{"num_key_value_heads": 2, "norm_place": "pre", "norm_eps": 1e-06, "qk_norm": true, "attn_scale": 0.125, "init_std_up": 0.0311, "init_std_down": 0.0, "optimizer": "muon_variant", "learning_rate": 0.00428, "lr_mult_o": 3.0, "lr_head": 0.013, "batch_tokens": 131072, "max_steps": 4035}
MLP neurons of a small language model. Each row is named by its layer, matrix (gate and up: input weights; down: output weights) and neuron, and shows model dimensions 16-207. Each number is 128 + 32 x the weight over its row's rms, rounded and kept within 0 to 255. Numbers have three digits each. A neuron's up and down rows have the sign that makes its largest values positive.
After each neuron's rows, "fires on" lists the tokens most often at its 100 highest values on Wikipedia text that the model never trained on; "fires before" lists the tokens most often just after its 100 highest values on Wikipedia text that the model never trained on.

L3.gate847:148183145085168115106136121123097098105144118136098078174160123127127175122143155136164159192138154147080085124159108138153163136144131096116156151146176150121160150121127122149144105158086071121160099173069164084165128159124110115139176160126152140133130124108177133152126111110131089149143159165174119159124183140133155167113083129143155148180127094100093116143132147135088101048147121151094091081117156090110139070177154103169121141121059107151172182145166108164075196140127108139098123122102156131130140129087114097098102101147044115160162120142156156213089150190169117115
L3.up847:126169177160139173137141137124125139120136127062114143137080079118134040115111075099077097169104105132134084150136165137137119115127144133110098097049169067116133101151134170186138086136173088138147123176168089157122109168100082100058083093122077138038085155121151158098116172124105095135088118145168083117079117168156132091133124099110121146126105121098120122115124145125119131153156118100158107073127155112139126173151204167054113180120134204085132134134116100155198121086148122118137098153135134159199167146094088131177158163098099087088132121107133100121089190099115088149
L3.down847:076150084083108185072125124072130117164096164121088129106107117111007151143107137136139114123120120188094078137133121153135113140131088120152114112155121125142127072173140131132109123194176126122138153084108141150120077108099096139133113163185121163086143083149129116145106137116117085152127109140172108075143105145106125166099180087062179130187135132136077139160118101086076131104112121169146091115126133169170064186107131120161169131150144131117066089144135106108124114113211083207160168140075072155106141149073124125160147188122163103122166125166124109065098135148148127118
fires on: "2", "1", "8", "7", "0", "5"
fires before: "0", "1", "2"

L3.gate697:143081094090133157150107176136148092124123196139136101138068144112171064156105118163084196093085133166144122087185118155112124105125156139169093138139196133135160081044189159097091116124122208130178092140154169132113134160105087123122120157161064097140120102105136130129162150131130164059130176128105060047192117122147099101108127101166140092082117111148093153120148093070163174135132162127136132180100127130134119127116097122105166094153118117111103072123179153035147133187070144113146107163165115127117138138128115153106152148101129091097124113072102139124086116147146133098
L3.up697:105090076107168091106074177132099075118093154137083095126111172184119069119141118097092111109084136152128121174096154194174141096099133190163067095183163169109118140096164140132119143108099147087148147160129091107173123128117114103160215152184132143158130109093097109155149126060184153075116120060171094131165116097128117099150186121114108139106148094126097145165148112155121157107148121155163077091126139087103128114163042155194149118210109143102215093147073071118116120181133177069106156112160187124095143119200110142078114133096172108124142142147111110115136168141051094137
L3.down697:109150112118045080163145192119128118146113150096046148086152127139123118111085122126102113078175106152154137116107162151105129161137155207136045117156163163097127050113128098111039129152105141130140120137189133102163119132089141141089156178111103110142099173132100122163100162127186104086098162123139119131115133112128054115147173080111107098117087166126169136114124125109146121076156140148092083135218171195053196096133104101138139131120118173124097136141116127105115162105118102042101176138102123114055202103110120067110166096083084181139096121170093172102137196154124128118
fires on: "==", " =="
fires before: "\n"

L2.gate526:088130084103053154125126089151172148097162074110193166155147169167093128089119175141121119118122082137111136177137078163132128124122132105125158144079047138132187195098098124102108154117124094118132149116177137111128108093122146144157116101114092161111171138020175121132139097071089094149172175118117072105109087125095151148153120163167077135126050101158088129141172115158141198129134127138152148149189157097161141146173139143145123122120164099090074105116094181125091119090107118150121080137115132089153111151147120106158096150160129119167117155124127129138131163140092106172
L2.up526:123117099182087090114162211100182115137170183158171143120123132121184116133126104128217181105127174137066172153143130071163175137131128142122130123178176150114126138143158126163114156182112090101160124150139088146140088126145154134139172085086107143097129073080136121144168131105131091145066101146132113131111108151141061193096106137075152133077106107106115109094127130051115176149135131141159186110109112155094049123180100128088128128123140120154162125169124143101137110094164091115154160141123118034149095092173108161204141093111086078097173097129131116209194160167126122108
L2.down526:155147057165137119104187134147085137179102184111128110143163085119149119132174133102181178124123137123211135094058180093132140179129178117127126124189121140169120095125153105118132181209174127164081114162092129145129125163152101143113141140161120097156137105192115153152175113118121118085148086155144175118130161115107066181088130142137152112055155118114163127136154110101157111097093177152097171184107121144142049141087155142085177100181128183081170118188152120142096181108095094083162097113145101131085159137115171132096076117115105141132148127094163174126145120085161089104
fires on: "0", "2", "3", "5"
fires before: "0", "4", "1", "9", "7", "5"

L6.gate983:084079089078114151122090137174156130198145080132174130152158149149217165130096155105118076099108114132161095102107125135119116135117124134110163116064093128141118170105090103152135067105131127171116160143179151114149122019113108155140130111124150130190160143114131178126134126145115139157180085115133167145167112139126137142156057156172120125151112134143165104196115108239111151143106139104123098054164105112174128115151142106172178094152141109125145167095158130149078203137135089115101113179139125125105128081107148099144147156112068147166142133130147110152124078108091129135
L6.up983:122102137190123091108095082133157095170099111094141149139097128103148082158121175092153097127195171092130144154092156054080136103164129110111053104113125154168099111113094114151148113091096137136062120146154120168124115087146107094176222167154099099117149109119158135116111116070141089123111151120112055121146102083124136085128090096113127123053115086107090130155187110184113141111072149075082015096156111139196122148144071146201113127127105194154177168097072163100174140131165102149119166147129141106114125102137092113132102122094126158167159055129116128115102106101149137120
L6.down983:172079181117113101110131098173116154145159164049121106104138122127173169134095137104107115132122104111190139136114117161246191168107120086144121158140157155141100138162110135169175125130108162136152194158138078129170157120114093188097145115145126098149187082111139145142071160069105139114128129106127156087125094100148115146112155132166068145113118130166137060116053123144121193136151119084143097102178112130123134130139113153155141104136120152100157142155166106132121177164074116103176080074117102126122125119128099103101105087090173171186093100092136098033078069207158179135
fires on: "\n", ".", ")", " It"
fires before: "\n", " is", "ed", " was", "9"

L5.gate319:099124053097132135101160119155114170141038095130175096151101120179118099151091127123063118075107153144106134110104151145133057029143150136118138162135102181118164120168115135194139143076183110139091089143184168118151113088137104150128162132136156088165100123111170171111188127157138208091100103121109178075136195128141130137159153122187076115075118122090100102123166064144086114152115087116107125128213148103145164143129104139170149131127129105109135123160100169162112087115119142085083144132105141145135144101179178090145109131117134130155135124104143100080092096138159153117
L5.up319:110130127158161117141128144139137063116065102113130126175112146179103106142187113128108132082133064172107136157057096141071187115114200156076092169126166109125169135109162129173103105080164188146107164153192129113141097125218136124155130108107191130101091148124086138155143162163146141167139180154104101121161072071113112072189126081104084129098127101138145142174145149141192130182144147077107104185193107142166131111173157112154116102148088134103105128150117112120083169100154138164112162126153144084072069072131140138165051135132098095119139056157217142111159132164143146103
L5.down319:205137151093088090143092162141152107142146114062100128097143114178113198130138087093071155102085135140105099157127097165105106183142109154117068131179163185164156145123123121126136188133097177122086151111165107131136153148127139150170134140114133150109151137108079113144023139147170132094111091089142129076158165175147147056179134122114149156146093099179203165140131142131142128134134159159104143115129191121087125153211137096173081131161168140117132111118149138101115118177059139068106155098121118120055113117068119123079124144065109132164128061141178130079131108146106137106
fires on: "\n", "==", " ==", "===="
fires before: "\n"

L2.gate507:166083128084063126072143105144127120150140100120113150183121107157105176103115190102138077143196163107147088135121124113122131086189192131176112135188139139111105153207136171139136101105086130100132114134145161152230120160142130111128127174155142127047125102085127143164170082185166113213149115163147091104088126080109132171112145177129130133119093121122151112084047177094126155125172117061127126136153168127109147139138105121104094087154108127166135175149097140157081096152136125180173085113166124123149114138087150179142196147117132077162130164144157068195146110121149097060
L2.up507:209088127091104140117137123113148112166097116133102111173094121112170083103089098063127080159163144116084106118124133139102166138087102106131141096153174093096112141135164147172151101129099125139102130145121081093082108135142050123130137132112139081132090156094113140105202158158145124094135069110131114118101134063152061137180186133162158136129133153139127136047168131108086147106124148164155089149094125189120070129171096135076102079183099163141200157136168092106172154126102098153114064121147108131150135124093123132100183151107096089048163091130115077109134128113121122092
L2.down507:117118127122097149103206142170093164160090101106115126110157130166095123116164170127134202091100144171158075144138143145121133085174098139154098136072154135182085086165147133062123116130143117120158108135146158145126083209142127154056144169119108153085118084091189157121132123123142178134151121143087128172159150163095125099087102157101112206095098079125168146132118137087174136159106127156158176177144106109112164136174128099033125140174153148114074062143157185151039097124120178106137088177091136121165110136087162119118151120087083176144098143167158092114101099138120122114
fires on: "0", "2", "3", "1", "4"
fires before: " |", ".", "0", ",", "7"

L4.gate577:178075153136103151113160069116160097128140113065128108107154161102124128128214120107102115090150123072168157112074187084132082100096121114128131093169087145153114149124138132139116157153084129133117103151188142117062064062151068169116113133145073143128120113139146120114117066150110184119092116106135138119179119113117129117141173210125148160147091160108108109137193111138180117140133180099165203110136126074117154089162141128105141195157138162142102124175116091133175091129118135179137058151161141171147104107211187156117180107139120145099091105172169076119109165223151120120
L4.up577:168028203107050143108119082146074127114105102137102138138148095129085096138156120130095094094132170123181138144061102124107099103091120153112154103153115135119145112209096100142110128108113140071077094094123145139133085148153176114062146135181137113144148115094064140103120091103144137097100165179146169148079144133120113178098192172144181139119116095105084139188132082156170173152126169174149103123121147143165131150124096181138130082122143121147173191144100114106107142142136116133095015138125139142149154103137174092090138114127133137188124194080133108121126155121117121122
L4.down577:123159077160171174123170143150160104144093134167111093108103103189092144108114134191145111094138153136133125162155105177105155155141075100169085110139155111144126108123114146100186093140143156125149098140122133082122180164147128100149115071102128093100121124121105104109149098156117129057163113114089118109111184125158173094078124138112142100112182161131181134097122189129105163182117112151153123187109118128126155153133174115100084115157097120148109135122095114119113130122149193098092160069168137173078117142134123122104046156093051148127173086126076043097139156146117088147
fires on: "°", "1", "0", "4", "2", "3"
fires before: ".", "N", "4", "6"

L11.gate455:158127095144147100175125187121126072124166203096141157085107128159176085180087104130135144101114158097170129113116087100141124101051150116111084102156083129099129146104139084162107118103076134117139106148102143150098152126129096114139132105131103123143084168063105081180129151127140117154126169128114206080133149056156179135112158184159120089112126074154160216141105150153160114165083183119159154101119104102091139157144129112184161142144139170143152134164110169095190126134120163179163117162115142130105122096118088054165159102119234168157145126110189107089132109075136111155
L11.up455:134120147073165130140126087078159115153116160153064091120088115122171106167067077017156067062152141140137148102082137191122131128141059118182143142150164115116157127103153067089110087179113112104116043210197139054060129125152144088075110161126155145087063125121104112138177129173166084103146142080138101102144154127170172170109182203183111074150144075127130175117176114147115138118143185075135073118172124154095148133112103132135132106123101129122096138145148143130165134157150130164135110142130107135141138156094131117155139148140151134108105079107082149147110121085129088158
L11.down455:119080151139187159102134192154088119102165141073148093142109127144158165139070092177124178083109131054170105220137076149129119111160110080148144112179160109081107145123141101127161121158063154154182110121106069154117138160149115124061172091104152144126121197079128113180129174141132114011155100123148158061148150086101153106124158146117145111137085103172093118106158071151178105137101126165106204211137102141114108208124135066144125151151093113122164135184168089080098119163108168132192176150103091122118124155137120142120112188160169177165115106151177164091116072115120081134
fires on: "1", "3", "4", "2"
fires before: " |", "%", ",", ".", ";"

L3.gate180:121108127136119141137071103123100174113134145154155137180128120157145127139162089128125139055143122161139129135111111125152138136133178095099126152130145118113166149089166186082074157109159135098101119104204125107153148160155127182151132132168176126080131119137142137116045148122137153099135130128125172143112126180109175134083142097115143128174079124197161073108117152143062212103095109113144096150142116158149038105199129090160110129167129069118091228132062148190151112094126079133167110159165080142134123171178107076163127145151129149165157149135129086139169132067088119130
L3.up180:165092090144121101187121051160104122107170119102123156148097127099125135074112076108122148166126132136169133154095152157120110108133126103061126147083133129136142160101131126112136130128124178129119094153159170130137161094154128177162113141135126081098134117184131060065122134144106098111142068100138150156143114063125163124077117127071129129205147104042185084094133077163111141083123108194140117072150168128145042089132136180108100142153121111115086135153164152162135129104120110154108142145144139101128120110108183068174166113143126122101095102162095142236133138118165105140
L3.down180:126077188092115152152128140107152155163098152104112170048183119124147122156119108093105167209136160134092135069097116105143110117163108153150129147156093099137129104176154152114073125169078133157105156160151162118130094129109148126088121083118062153162051097067163126135110139125128122062138122127096156147109065132108136083124171135125121088051137165115087223132132127130124164146127179114197080115123127175112168127110105055141145087183108197139169076163123138148082106135105133116104152099071133122109108096155110163154120191115163187080060079094140149115134135142110143101
fires on: "0", "5", "8", "4"
fires before: " |", "0", " (", ")", "4"

L4.gate341:122122074132152064017125131172167146123149180098182134151156143138136084116158061088079127099071114122120087191156113138120118168098165147162152120189104079151108193139112165136128145165159110085121124177180154163139163111112117146171094128179108140124135158132144105132146130119110198128120160122078141085133178114140057109154135144125153143119108135141163126151121098168153126142119140085095188091078156104127171195226134129134112128160185061120115074111100117141115104115114116138102166082104127079140124096178139100152091092102137128172108113143158147126075149131111081144
L4.up341:099116108087133120103128086131174153205150093110127131129098144130136148147141093148132091097139060087166166170104136153157127093074163094124131084199150116143061118148130121137142221167103134090127132166154143200186151081154092102151155121143171119098154041168118146082110125108112177169167163167161165077103120140136146156140133132154134157135110081146174097109085139122191076122125147164127141142114132134154138116165147174139130114094123053054161073130145143130187127151150130070105138181192117122125069122159139141146069118165131164190102136117153203056090108137163121073
L4.down341:139133139130174155160060115179134106154069079117120172121103134194084152156174103098090125120134125090147118138130127143127133088097097110131152131152132124186062134189106150156123113108110138091101122176118141147132095073133114103164127133132154164099106166135102156174119117132083162073122139169121194153088110105154154093127151141145176138127135139125151152183174143169137126099143113156134072108144179155122149161165222076115093090120131100159145067157102090144123119185086130128126125119144100079096216166122147123131071109118114167154128068149144073053112068124164106064
fires on: "\n", "---|---|---|---|"
fires before: "\n"